config.toml
n_layer = 8
d_model = 512
n_head = 8
n_kv_head = 8
head_dim = 64
d_mlp = 2048
vocab_size = 8192
activation = "tanh_gelu"
norm = "layernorm"
norm_place = "pre"
norm_eps = 1e-05
positions = "learned"
qk_norm = false
attn_scale = 0.125
bias = "all"
tie_embeddings = true
parallel_block = false
init = "normal"
init_std_qkv = 0.0256
init_std_o = 0.0256
init_std_up = 0.0256
init_std_down = 0.0256
optimizer = "muon_variant"
lr = 0.0016
lr_mult_down = 1.5
beta1 = 0.93
lr_head = 0.00507
grad_clip = 1.0
warmup_steps = 200
schedule = "wsd"
decay_fraction = 1.0
decay_shape = "linear"
final_lr_fraction = 0.0
batch_tokens = [65536, 131072, 196608]
seq_len = 2048
doc_mask = true
train_tokens = 900600000
steps = 7660
dataset = "wikipedia_en"
MLP neurons of a small language model. Each row is named by its layer, matrix (up: input weights) and neuron, and shows model dimensions 432-495. Each number is 200 + 20 x the weight over its row's rms, rounded and kept within 0 to 999.
After each neuron's rows, "fires on" lists the tokens most often at its 100 highest values on Wikipedia text that the model never trained on.

L5.up1159,203,199,150,204,186,192,195,201,266,247,221,187,235,222,201,199,188,206,228,218,180,174,180,171,220,189,185,163,203,205,224,191,210,219,221,183,175,199,195,192,205,204,223,193,239,216,218,208,177,201,191,209,229,182,203,218,153,184,212,202,171,168,170,222
fires on: ",", " (", "\n ", " |", " and", ":"

L5.up1667,200,186,193,178,213,209,216,219,233,207,226,216,202,199,201,174,192,179,167,190,205,217,240,218,194,170,215,200,214,224,185,193,235,217,210,193,224,213,230,191,189,201,177,164,175,191,187,217,180,210,248,214,189,209,185,205,204,209,235,208,243,208,208,191
fires on: " |", "|", "-", ":", " ("

L5.up522,175,210,184,183,146,174,164,227,211,196,186,177,220,201,177,157,187,174,225,217,186,206,236,218,236,144,178,180,181,200,221,162,200,182,208,188,211,216,166,192,240,199,200,176,175,184,172,220,190,204,194,242,202,183,222,208,188,252,210,203,208,155,166,191
fires on: "–", " the", "'", " to", ")"

L5.up330,231,167,186,192,211,207,189,201,207,198,206,176,202,229,178,228,167,166,215,207,193,193,227,198,211,178,186,199,200,226,215,188,221,205,172,197,211,182,198,175,209,202,226,207,197,207,213,190,170,177,170,209,222,181,145,217,193,194,231,221,202,202,187,225
fires on: " on", ".", " la"

L5.up737,172,202,210,204,213,206,188,184,191,191,177,180,234,197,161,222,200,206,225,196,172,214,205,213,185,204,176,202,180,235,242,163,208,225,227,212,225,210,222,178,182,195,218,190,199,204,201,211,212,193,196,185,191,226,167,200,192,194,220,215,213,192,203,219
fires on: "-", ".", " so", "vi", "E", "J"

L5.up764,213,230,191,241,150,227,172,220,163,208,214,202,189,204,224,184,201,214,166,218,224,172,148,197,221,200,214,195,208,200,218,222,216,246,181,205,199,224,226,225,199,169,209,189,222,221,184,174,177,195,206,190,216,176,194,200,207,185,236,172,205,213,186,196
fires on: "-", "–", "\n", "  ", ";", " Party"

L5.up1616,227,159,161,196,189,186,211,181,237,219,169,184,191,206,186,211,218,199,203,211,169,194,201,203,206,176,199,185,205,210,182,215,213,215,187,202,176,212,168,195,216,196,193,202,197,216,204,177,200,237,223,256,202,150,181,185,210,177,192,203,206,190,195,214
fires on: ".", " Park", "re", " Field"

L5.up502,199,204,241,206,208,192,204,149,179,191,177,203,188,213,152,203,215,242,197,215,218,203,184,190,193,202,210,172,212,208,200,199,190,195,164,198,194,208,178,188,221,220,159,186,233,169,231,217,170,172,236,192,208,196,187,202,216,206,195,187,182,186,182,199
fires on: "–", ",", " of", "|"

L5.up1239,194,183,193,192,220,184,201,196,240,236,173,229,194,194,186,193,211,219,220,205,202,188,202,192,213,189,211,211,193,192,195,206,209,201,217,182,222,199,166,190,221,226,210,178,203,176,184,198,208,208,188,208,229,224,214,196,167,194,218,220,196,221,173,216
fires on: " until", " –", " and", " to", "–", "died"

L5.up657,158,187,196,197,193,209,177,202,210,196,209,178,237,143,211,181,199,182,205,202,180,166,195,203,225,209,247,162,205,186,222,209,193,166,224,196,186,175,234,225,190,194,184,187,195,190,215,232,200,170,153,177,232,171,172,214,210,179,220,235,183,220,151,194
fires on: " the", " of", " and", ",", " from"

L5.up189,226,235,223,223,190,203,220,237,235,192,180,178,159,197,217,188,188,237,173,226,204,200,181,218,193,220,184,214,194,228,241,215,215,194,219,207,156,175,163,239,185,217,224,192,215,157,199,181,212,224,186,221,226,215,194,211,196,198,204,147,159,205,184,189
fires on: ":", " name", " as", " including", " named"

L5.up1943,218,208,246,204,217,192,168,179,200,225,205,198,203,180,213,211,225,218,221,229,210,208,232,167,217,187,213,170,237,218,234,148,201,213,223,200,202,158,199,236,228,204,203,205,197,196,194,193,196,241,240,215,186,167,187,197,214,156,194,202,175,215,190,181
fires on: "=", "\n", " pro", "pro", " Pro"

L5.up188,187,180,226,174,186,233,174,217,216,196,224,209,242,207,211,220,190,201,210,209,203,194,169,212,211,209,180,192,203,189,198,211,218,151,232,213,188,232,177,188,227,199,171,177,199,174,193,215,203,176,216,177,192,192,183,206,196,196,217,205,170,250,184,202
fires on: ",", " and", " that", " as", " ("

L5.up91,212,226,183,193,183,222,210,190,212,225,198,164,190,173,157,235,220,218,212,219,229,220,202,239,177,178,186,199,210,165,203,174,201,217,224,213,216,174,195,192,191,198,181,186,240,209,239,220,199,198,203,186,213,203,198,176,240,175,167,174,233,166,191,208
fires on: "-", " and", " to", " its", " vers"

L5.up1005,166,180,196,155,195,228,168,244,180,209,244,192,229,185,202,192,173,193,202,200,215,174,196,190,213,165,182,189,166,189,210,204,197,187,186,191,215,183,212,184,215,208,184,203,175,211,192,221,197,215,211,135,175,173,195,179,223,213,177,167,186,179,203,186
fires on: "-", " w", " un"

L5.up1570,236,195,204,240,188,208,159,214,209,223,223,212,197,230,222,229,239,223,244,196,184,195,170,176,219,183,210,175,198,213,221,207,184,203,203,199,184,205,203,160,204,205,179,237,215,181,191,227,168,178,205,197,212,205,201,177,227,175,209,202,226,205,174,176
fires on: " his", " a", " their", "|", "s", " the"

L5.up1063,213,189,175,222,183,218,203,203,168,176,197,166,160,230,176,233,202,199,218,200,194,242,209,178,191,180,224,170,175,217,199,194,197,218,213,260,204,204,214,201,189,219,190,220,198,175,189,235,190,169,217,222,199,214,188,206,205,240,201,186,190,200,205,218
fires on: ".", "ori"

L5.up813,220,180,164,196,204,208,230,185,234,205,180,211,167,217,211,192,185,245,197,205,198,164,236,181,190,206,169,181,175,239,213,208,189,183,201,196,202,194,174,208,191,218,206,199,202,212,178,201,186,202,196,202,191,222,178,224,207,199,231,174,168,203,197,166
fires on: " \"", "-"

L5.up80,191,215,215,209,240,234,195,200,169,234,258,177,210,199,182,221,174,207,194,211,206,231,206,168,182,140,219,195,189,200,210,176,197,192,184,227,199,167,175,177,221,194,230,187,203,194,182,185,157,182,223,207,179,173,228,220,218,208,178,203,205,205,198,181
fires on: "=", " =", "-", "t"

L5.up884,200,175,198,169,183,211,221,182,211,195,158,183,204,177,183,198,164,169,191,182,246,224,203,208,227,170,163,191,205,186,204,213,203,185,196,221,206,213,202,189,180,189,220,178,194,211,233,155,191,187,184,223,228,185,236,206,158,206,175,210,212,204,193,182
fires on: " (", " the", "t", "19", " di"

L5.up1935,195,176,209,206,209,167,222,211,170,197,205,205,200,188,211,178,171,206,223,208,211,185,178,204,236,231,181,211,200,214,198,202,199,214,196,173,194,169,226,188,208,208,200,230,200,177,218,198,221,174,198,182,187,182,200,211,190,213,183,194,231,194,150,257
fires on: ",", " to", " of", ":"

L5.up777,165,158,163,212,212,205,197,138,222,216,234,247,225,189,190,210,202,197,217,247,234,143,207,218,204,200,205,207,192,208,204,224,196,187,184,185,204,205,199,199,188,208,172,225,208,217,188,187,254,181,194,210,186,193,169,188,203,195,199,165,223,195,176,213
fires on: " |", "|", " at", " vs"

L5.up611,234,224,154,182,183,205,228,208,223,168,218,194,204,198,223,229,181,172,154,185,200,211,215,197,191,202,172,195,202,216,211,197,230,184,174,219,189,199,216,211,228,222,211,174,227,211,204,153,220,175,188,255,205,188,178,228,199,207,167,166,195,221,196,208
fires on: " ("

L5.up466,205,180,194,204,168,212,199,175,210,194,194,191,170,181,183,184,177,189,182,197,203,207,225,169,205,189,208,215,195,154,158,185,171,227,172,217,192,211,189,183,201,167,206,185,205,227,210,229,197,210,203,223,203,174,196,191,196,176,172,187,215,204,203,211
fires on: " R", "R", "C", "g", "L"

L5.up1125,178,198,213,228,207,225,200,233,182,206,246,205,205,185,176,180,209,202,215,223,180,208,201,213,207,186,176,242,196,197,218,165,223,210,197,209,208,211,210,202,217,209,211,169,216,200,242,207,198,150,239,194,192,190,197,187,211,192,182,185,209,224,220,204
fires on: " well", " such", ",", "ed", " to", " known"

L5.up1218,194,210,187,184,203,229,204,263,202,236,227,213,169,200,206,212,182,181,187,225,199,198,217,218,199,163,180,201,175,199,201,180,222,230,184,210,199,204,203,186,231,190,184,209,199,181,186,163,196,169,143,207,229,213,198,168,220,190,209,176,186,178,245,170
fires on: " well", " and", "-", "ade"

L5.up478,199,193,208,190,229,202,217,200,193,183,212,192,195,180,206,167,182,192,217,171,190,179,217,172,203,249,174,202,218,233,194,200,212,155,193,200,185,189,231,195,218,210,202,227,198,208,173,211,208,199,213,207,199,192,167,217,167,214,219,174,184,164,192,195
fires on: "-", " in", " through", " to", " within"

L5.up748,211,191,201,183,201,213,192,209,210,220,194,175,228,208,209,182,168,222,174,189,213,231,235,192,194,211,195,263,207,214,230,184,207,210,197,184,204,195,237,179,222,192,168,194,184,224,204,227,227,168,174,191,205,201,207,201,193,187,181,220,232,194,184,204
fires on: " W", "co", "c", " ri", "ti", "ca"

L5.up417,172,189,201,184,183,223,195,223,221,209,218,184,163,211,208,207,218,176,195,168,212,242,194,182,219,184,199,175,215,184,191,189,229,200,217,215,199,212,202,167,199,198,203,195,205,209,188,188,217,207,210,223,176,207,176,227,171,214,186,190,207,209,226,215
fires on: " |", "|", " of", "  ", ";"

L5.up2035,221,188,193,217,182,253,186,234,221,209,215,188,238,211,218,196,212,192,179,214,224,182,186,206,191,217,212,212,203,186,176,171,223,200,205,244,203,223,198,216,244,211,200,229,186,197,202,168,184,198,173,197,192,206,190,182,184,230,185,205,196,183,191,213
fires on: " well", "e", "ce", " suff", "n", " wa"

L5.up854,219,239,211,200,182,180,212,199,187,193,228,241,216,172,223,203,200,175,170,231,199,223,233,209,160,188,179,245,200,183,192,220,174,210,190,180,157,196,191,200,203,187,216,181,231,186,178,217,194,209,207,225,169,179,196,216,196,163,185,195,228,173,185,201
fires on: " Dr", " to", " Kn", " St", " (", "Dr"

L5.up2009,183,203,204,208,167,183,211,217,214,201,206,170,190,195,166,197,199,197,210,213,225,186,197,194,167,178,205,206,197,213,176,195,208,173,197,176,206,212,210,201,201,193,222,200,201,198,175,201,208,217,207,200,204,182,188,228,188,184,191,214,197,212,210,196
fires on: "=", " had", "ing", " to"

L5.up775,182,233,211,215,217,199,238,225,214,186,210,193,202,177,178,189,215,208,182,171,190,159,176,207,221,201,196,188,214,218,186,216,157,220,189,204,213,213,207,242,178,209,215,205,202,222,188,203,210,199,201,196,230,210,180,179,195,166,167,222,208,181,189,172
fires on: "ed", "er", "s", "y", "et"

L5.up255,204,194,195,195,159,229,192,198,210,219,228,207,185,211,171,161,220,225,195,192,190,207,203,187,222,185,204,183,214,209,216,213,200,179,203,207,209,171,199,169,196,203,193,186,165,231,163,227,178,176,175,222,187,211,196,222,222,176,183,181,202,170,205,195
fires on: "."

L5.up1086,201,205,195,189,191,205,184,233,223,227,218,182,217,179,209,190,200,214,192,196,211,185,195,167,191,168,214,174,177,184,185,207,204,208,219,176,198,178,190,188,218,180,194,172,203,198,213,196,235,188,216,199,213,203,191,201,215,196,204,226,187,178,205,180
fires on: " which", " that", " Synonyms", " We", " would"

L5.up1286,190,173,220,233,216,155,208,217,189,227,240,206,170,172,211,205,198,220,187,194,211,206,188,198,197,198,172,166,216,203,209,218,213,203,208,187,163,170,137,187,231,205,204,196,193,240,218,212,181,198,201,216,190,181,201,225,179,213,195,207,197,179,247,174
fires on: "-", " w", "f", "w", "W", " "

L5.up1141,182,234,210,165,188,220,184,221,211,195,189,225,228,195,184,180,208,230,200,219,177,225,161,222,213,225,185,216,251,226,165,177,198,189,220,190,202,183,211,198,218,188,187,188,198,225,169,228,196,161,192,203,200,204,186,185,217,225,182,199,200,196,226,168
fires on: " en", " to", " and", " En", ",", " De"

L5.up281,183,209,203,208,198,189,179,197,230,179,177,181,187,213,219,224,158,200,193,221,170,195,204,203,211,193,209,218,254,181,195,185,188,165,203,202,179,188,163,184,249,208,181,198,154,182,210,216,179,210,215,198,222,244,204,194,208,197,226,206,213,190,208,227
fires on: " |", " of", " and", ":", " by", " as"

L5.up187,190,222,206,185,162,201,244,216,203,183,209,164,224,175,202,197,208,216,223,211,166,210,201,203,172,204,173,203,208,211,169,207,197,184,184,194,203,199,195,174,256,211,198,245,156,213,206,189,152,216,213,218,189,204,163,194,246,199,185,229,209,192,196,178
fires on: "|", "–", "\n", " |", "."

L5.up1724,171,210,163,193,152,200,239,181,218,234,182,160,198,213,190,210,175,208,213,194,185,211,209,186,187,226,184,175,235,224,211,185,211,205,180,202,193,197,174,194,182,194,205,229,240,228,194,213,208,200,192,213,224,202,185,233,194,212,151,187,184,174,238,201
fires on: " |", " and", "^", " Mu", ":"

L5.up1035,209,168,195,191,180,221,212,212,216,165,244,241,226,218,177,187,204,204,198,207,218,209,203,160,192,218,162,187,226,215,203,191,182,192,230,208,189,200,201,171,213,233,205,215,200,213,178,171,197,184,177,185,206,180,209,198,192,173,211,176,184,202,191,210
fires on: " a", " Bl", " bl", "ing", " Go", "ed"

L5.up292,231,179,170,160,213,193,183,174,186,202,196,213,202,161,188,211,185,173,240,194,208,211,219,227,201,210,147,207,204,171,206,158,186,182,204,222,179,189,215,189,204,201,195,238,248,221,193,232,197,231,210,226,175,219,203,205,205,205,201,191,193,162,210,203
fires on: " the", "-", "00", " a", " at", " in"

L5.up1564,193,192,178,223,166,204,183,197,184,185,186,193,199,196,184,206,168,199,181,233,236,198,229,197,194,222,173,173,232,220,201,214,198,207,192,187,178,204,170,162,160,221,227,226,188,201,159,210,178,194,218,208,172,148,191,214,200,205,178,226,186,199,217,175
fires on: " w", "W", " W", " Kn"

L5.up871,227,213,198,216,219,230,189,196,238,199,222,203,208,175,226,207,219,266,189,188,228,153,210,225,206,242,215,212,214,232,197,223,220,171,182,220,205,217,179,194,226,197,198,188,198,193,188,197,202,195,195,187,235,166,208,206,195,174,227,181,132,226,183,204
fires on: " |", ",", ";", " as", " and", "|"

L5.up421,159,214,206,203,194,205,215,190,189,199,197,171,193,176,204,194,195,183,224,225,227,210,183,171,207,205,239,201,169,194,205,227,173,214,198,204,182,210,228,205,197,197,212,212,171,217,210,223,203,160,177,195,197,221,207,199,192,221,202,194,187,198,182,220
fires on: " the", " New", " United", " The", " and"

L5.up924,183,229,218,148,205,218,177,217,213,183,250,187,222,202,196,214,213,215,201,184,205,199,240,206,213,179,164,217,190,198,195,196,174,152,207,211,210,179,242,195,180,203,183,164,166,225,204,218,201,197,244,194,168,168,189,212,193,215,224,199,231,179,149,194
fires on: "-", "\n", " small", "\n\n", " un", " large"

L5.up873,204,225,197,189,162,188,178,195,229,217,173,184,213,200,217,163,202,236,191,194,218,181,198,195,184,198,179,219,214,177,168,189,220,194,184,219,166,178,210,198,193,218,199,189,183,215,200,187,193,212,211,192,178,185,198,212,213,191,203,209,209,190,213,186
fires on: "  ", " (", " pre", "-"

L5.up418,237,153,196,204,217,190,229,216,204,193,191,169,226,174,199,192,180,218,202,210,220,213,180,210,179,181,194,225,224,195,161,178,173,193,198,207,202,199,211,203,231,199,175,197,207,193,171,211,222,148,222,168,217,194,204,247,236,222,206,188,243,189,209,226
fires on: " and", ",", "ly", " to", " most"

L5.up1464,195,168,195,180,193,192,231,161,208,189,234,193,187,243,191,183,245,192,205,208,157,172,236,201,195,164,192,235,227,194,207,195,215,159,183,188,197,215,201,177,179,221,227,202,184,221,186,198,212,195,197,179,192,204,189,202,211,190,208,181,200,208,206,216
fires on: ",", " in", " on", ".", ":"

L5.up1045,216,185,255,215,210,207,216,211,239,219,177,181,195,174,199,206,206,201,200,167,212,194,239,194,189,183,205,206,241,221,184,160,172,148,201,157,200,175,182,213,235,184,214,206,184,148,179,200,185,182,205,174,213,162,224,229,226,172,215,179,202,177,188,206
fires on: " =", " |", "="

L5.up59,184,204,178,184,193,218,207,242,213,236,250,196,207,185,185,193,176,212,198,200,174,218,205,216,214,176,202,174,205,211,205,223,233,204,224,218,184,174,205,203,192,197,222,207,183,213,229,152,185,218,227,211,240,245,211,203,184,190,177,181,152,211,250,183
fires on: " and", "=", " later", " well"

L5.up1407,202,206,178,172,187,216,196,211,210,238,217,184,217,215,228,201,203,187,197,169,216,198,209,210,198,190,224,197,199,194,173,198,179,230,217,178,183,204,180,200,199,184,217,172,193,168,178,173,206,216,219,254,210,214,205,195,212,226,209,221,199,176,202,184
fires on: " |", "|", "–", " =", " Total"

L5.up236,183,189,203,208,192,218,232,244,223,179,143,170,218,196,250,218,222,220,199,223,223,208,209,237,164,205,205,205,186,172,193,219,215,190,171,203,190,199,141,240,224,186,225,204,210,190,197,222,172,193,164,176,191,200,199,203,238,196,210,175,172,206,211,168
fires on: " \"", "-", " in", "\n"

L5.up2021,214,215,195,172,151,245,190,197,215,214,179,191,239,163,208,231,195,242,219,197,218,207,178,215,224,189,222,184,174,232,243,208,223,187,201,205,169,208,180,208,224,219,171,202,178,197,189,210,188,202,162,218,200,201,219,216,207,212,212,212,207,204,204,187
fires on: " and", " their", ",", " its", " his", " the"

L5.up1339,192,197,213,234,221,207,217,194,194,217,230,210,212,175,202,222,192,205,194,166,155,234,213,195,225,186,169,192,203,208,197,200,183,172,202,215,223,191,193,217,185,204,208,177,195,218,235,205,225,199,214,216,186,193,187,214,240,209,204,180,205,200,194,208
fires on: "|", " |", " (", "\n", "–"

L5.up518,174,178,224,236,175,179,190,240,220,197,184,189,210,172,199,190,167,207,175,241,141,200,186,206,207,216,176,169,175,169,194,189,180,194,180,189,205,173,163,183,216,237,225,219,184,211,196,212,193,206,176,182,185,208,196,188,239,194,213,226,187,206,240,208
fires on: "\n\n", " the", " was", "bo"

L5.up1647,207,187,208,197,202,225,190,221,229,216,187,191,233,195,179,165,182,189,237,197,191,222,209,202,179,213,205,219,225,209,226,194,211,184,193,182,215,177,209,215,213,192,246,193,206,189,165,211,262,192,173,211,194,196,208,189,197,201,211,162,197,188,200,250
fires on: " a", ":", "=", " the"

L5.up1714,214,204,189,244,205,172,197,177,231,210,189,179,192,197,251,204,193,213,217,212,193,209,191,222,183,183,182,202,260,182,176,225,245,184,171,213,211,212,204,212,178,203,194,182,209,201,200,197,211,198,223,199,187,186,214,201,209,155,215,224,227,192,188,215
fires on: " |", " the", " UEFA", ":", "|"

L5.up319,189,168,196,203,199,229,215,184,186,256,216,222,212,203,208,189,198,193,193,192,202,207,221,203,201,200,159,233,195,207,198,221,183,221,177,204,192,210,157,142,213,179,221,209,186,173,169,172,249,158,229,220,197,225,228,183,200,185,220,183,218,253,184,232
fires on: ".", " U", "U"

L5.up917,229,184,171,212,218,209,197,234,194,200,192,209,219,204,186,187,225,233,235,183,211,223,191,210,218,182,222,226,216,213,204,225,183,202,204,264,214,174,201,209,223,218,195,185,195,182,208,229,206,175,184,210,188,217,170,174,197,203,176,212,203,161,174,182
fires on: "-", ":", " mis", " ex", " over"

L5.up761,205,202,213,220,203,197,182,196,215,194,211,216,208,190,181,168,168,228,168,167,181,205,230,230,229,228,174,197,218,220,183,190,196,204,224,199,207,207,192,205,216,185,234,218,183,196,181,201,196,188,199,198,189,171,216,195,197,200,203,201,174,185,204,242
fires on: " (", "\n\n"

L5.up0,183,180,213,202,183,238,206,212,184,209,164,188,177,227,204,222,218,202,211,219,194,201,224,206,233,170,181,191,198,198,180,168,207,198,209,211,188,231,218,180,218,198,220,214,226,190,182,244,186,193,224,196,243,170,158,242,227,174,173,179,199,188,220,159
fires on: "s", "born", "-", " and"

L5.up1778,194,216,216,192,175,226,199,189,214,179,192,164,201,218,243,191,187,178,209,209,197,159,165,203,210,211,218,200,199,202,207,186,206,227,186,253,208,208,183,227,208,160,214,196,229,171,202,162,181,177,182,201,210,196,191,194,209,184,200,202,180,217,195,232
fires on: " and", " after", ",", " was", " later", " got"

L5.up1283,186,266,187,221,145,177,179,185,231,212,191,204,193,205,214,222,205,231,207,205,237,194,207,185,177,207,169,173,200,190,185,201,210,189,212,201,216,179,178,204,210,196,183,188,182,197,140,186,193,188,183,194,192,180,215,214,204,185,180,156,181,170,201,173
fires on: " |", ".", " (", " te"

L5.up1916,202,212,213,207,168,199,218,211,199,205,222,191,233,206,149,177,191,233,216,191,176,209,216,178,191,198,195,200,222,208,206,194,189,184,216,202,189,203,191,205,183,190,197,190,198,255,207,199,189,225,212,205,222,205,206,203,192,203,160,193,191,187,185,183
fires on: ",", ".", " and", "\"", " also", "ly"

L5.up2013,229,177,178,223,181,158,178,187,203,161,200,212,212,197,204,181,195,187,234,186,217,209,177,184,179,189,245,213,202,199,211,188,187,213,215,208,201,224,195,187,193,180,239,160,195,173,230,185,233,205,189,201,191,179,215,198,206,186,221,205,191,224,161,173
fires on: " Pa", " ", " |", "^", " (", "ia"

L5.up1780,234,204,219,201,210,195,172,198,186,165,188,147,198,212,210,215,198,174,223,205,186,160,204,186,201,184,173,192,207,221,200,171,205,179,202,230,211,188,223,199,187,205,204,179,163,215,203,208,273,208,199,208,203,195,200,201,214,225,195,192,203,206,134,206
fires on: " |", ".", "\n", " 978", " ISBN"

L5.up1555,198,216,221,173,188,242,212,162,218,224,242,194,196,214,195,227,206,243,155,203,185,207,180,175,224,205,175,234,209,189,169,189,234,227,211,261,211,184,186,222,215,193,185,183,200,230,249,213,179,204,220,194,188,224,195,194,190,213,182,222,213,188,170,205
fires on: " f", " F", "e", "l", "n", "f"

L5.up1985,190,193,198,181,217,218,176,232,174,225,205,208,188,187,194,206,232,216,198,218,180,183,202,220,200,198,209,189,190,200,182,212,174,208,202,247,227,227,168,210,203,202,222,204,174,182,210,138,134,185,203,195,203,164,204,201,201,216,198,176,190,231,186,180
fires on: "'", " Ha", " t", "’"

L5.up529,223,225,239,203,205,212,238,231,206,195,215,214,192,181,223,190,179,188,214,212,191,194,167,204,176,228,182,217,209,191,226,197,221,197,208,201,231,184,185,197,185,188,194,195,186,209,168,219,215,176,169,234,207,181,226,211,183,204,211,190,134,201,183,208
fires on: ":", " of", " in", " name", "′", "°"

L5.up1504,191,212,182,179,212,208,216,218,202,217,221,182,212,221,218,223,216,229,223,211,197,179,192,184,202,179,224,242,209,208,192,182,185,183,202,180,195,222,199,186,213,194,208,199,183,179,198,204,205,188,193,177,201,161,213,211,235,201,214,163,199,229,183,213
fires on: " as", " a", " and", "ing", "|", "born"

L5.up1149,233,209,192,216,225,218,201,169,178,203,199,174,196,178,237,201,178,191,212,172,180,208,234,218,176,209,214,206,200,227,139,183,192,208,183,206,202,199,221,194,189,209,205,210,218,222,183,176,197,196,204,193,163,161,205,233,221,167,191,204,196,214,212,206
fires on: "-", "=", " |", "|", " (", "."

L5.up1590,216,235,168,193,182,210,226,199,178,192,195,205,173,179,205,204,230,252,191,217,187,226,168,219,228,199,201,206,213,210,204,205,165,206,225,173,201,193,209,210,214,223,191,175,216,191,205,170,215,171,175,182,202,201,166,196,208,206,215,193,177,180,197,184
fires on: "-", "–", "/"

L5.up1089,184,188,219,186,177,225,172,194,221,212,203,184,200,196,183,205,219,203,197,197,215,171,187,176,187,190,225,191,219,223,185,182,204,215,215,239,185,185,209,188,210,235,209,204,212,180,221,204,191,212,214,181,236,211,207,196,198,178,216,195,184,199,208,204
fires on: " and", ",", " |", "|", "-"

L5.up650,227,184,173,217,190,219,210,207,181,172,212,217,189,212,225,208,198,171,218,179,196,206,178,176,231,234,180,213,176,217,209,202,221,190,216,219,218,217,210,178,196,221,237,179,214,184,192,195,196,188,197,255,199,203,197,173,178,197,179,206,215,172,187,173
fires on: " (", "C", "S", " Ra"

L5.up1863,165,178,218,195,212,205,211,240,201,196,205,209,209,192,198,194,201,168,245,203,181,203,214,175,206,206,178,183,172,166,214,180,167,197,188,206,195,171,212,168,158,225,183,227,215,165,176,182,202,222,252,187,202,183,210,189,176,230,197,177,153,198,180,211
fires on: "-", " the", "bo"

L5.up1308,211,227,186,206,196,217,237,246,198,194,181,189,222,265,169,249,222,201,224,218,234,186,213,219,144,188,237,182,185,178,202,177,212,211,184,200,233,193,181,168,179,206,189,189,180,209,164,203,226,187,186,232,191,226,210,185,197,198,192,181,213,197,218,194
fires on: "|", ".", " |", " United", "–"

L5.up1991,202,255,197,202,209,201,218,207,229,200,178,192,214,225,176,236,194,173,210,193,206,197,204,189,210,230,174,202,225,195,174,183,214,201,216,177,190,196,203,217,185,209,193,199,171,232,182,188,233,248,200,191,197,191,187,216,200,220,204,159,218,209,191,205
fires on: " |", ":", " (", "born", " Education"

L5.up1391,213,233,221,243,229,149,201,199,220,232,197,182,205,202,200,218,181,223,223,208,203,189,216,216,185,212,225,212,246,197,175,210,211,257,200,208,221,187,212,206,205,202,176,199,181,192,232,209,226,205,205,210,227,183,206,215,162,191,164,201,222,200,198,165
fires on: "=", "s", "ge", "r", "er", "ti"

L5.up1002,223,204,215,187,140,198,188,171,219,184,185,181,228,195,177,177,179,195,197,237,188,218,173,177,181,202,197,204,197,196,161,170,191,181,209,194,201,210,202,199,195,212,190,213,189,194,208,228,217,199,228,189,185,180,201,203,243,219,223,198,209,221,171,195
fires on: "-", " |", " (", "|"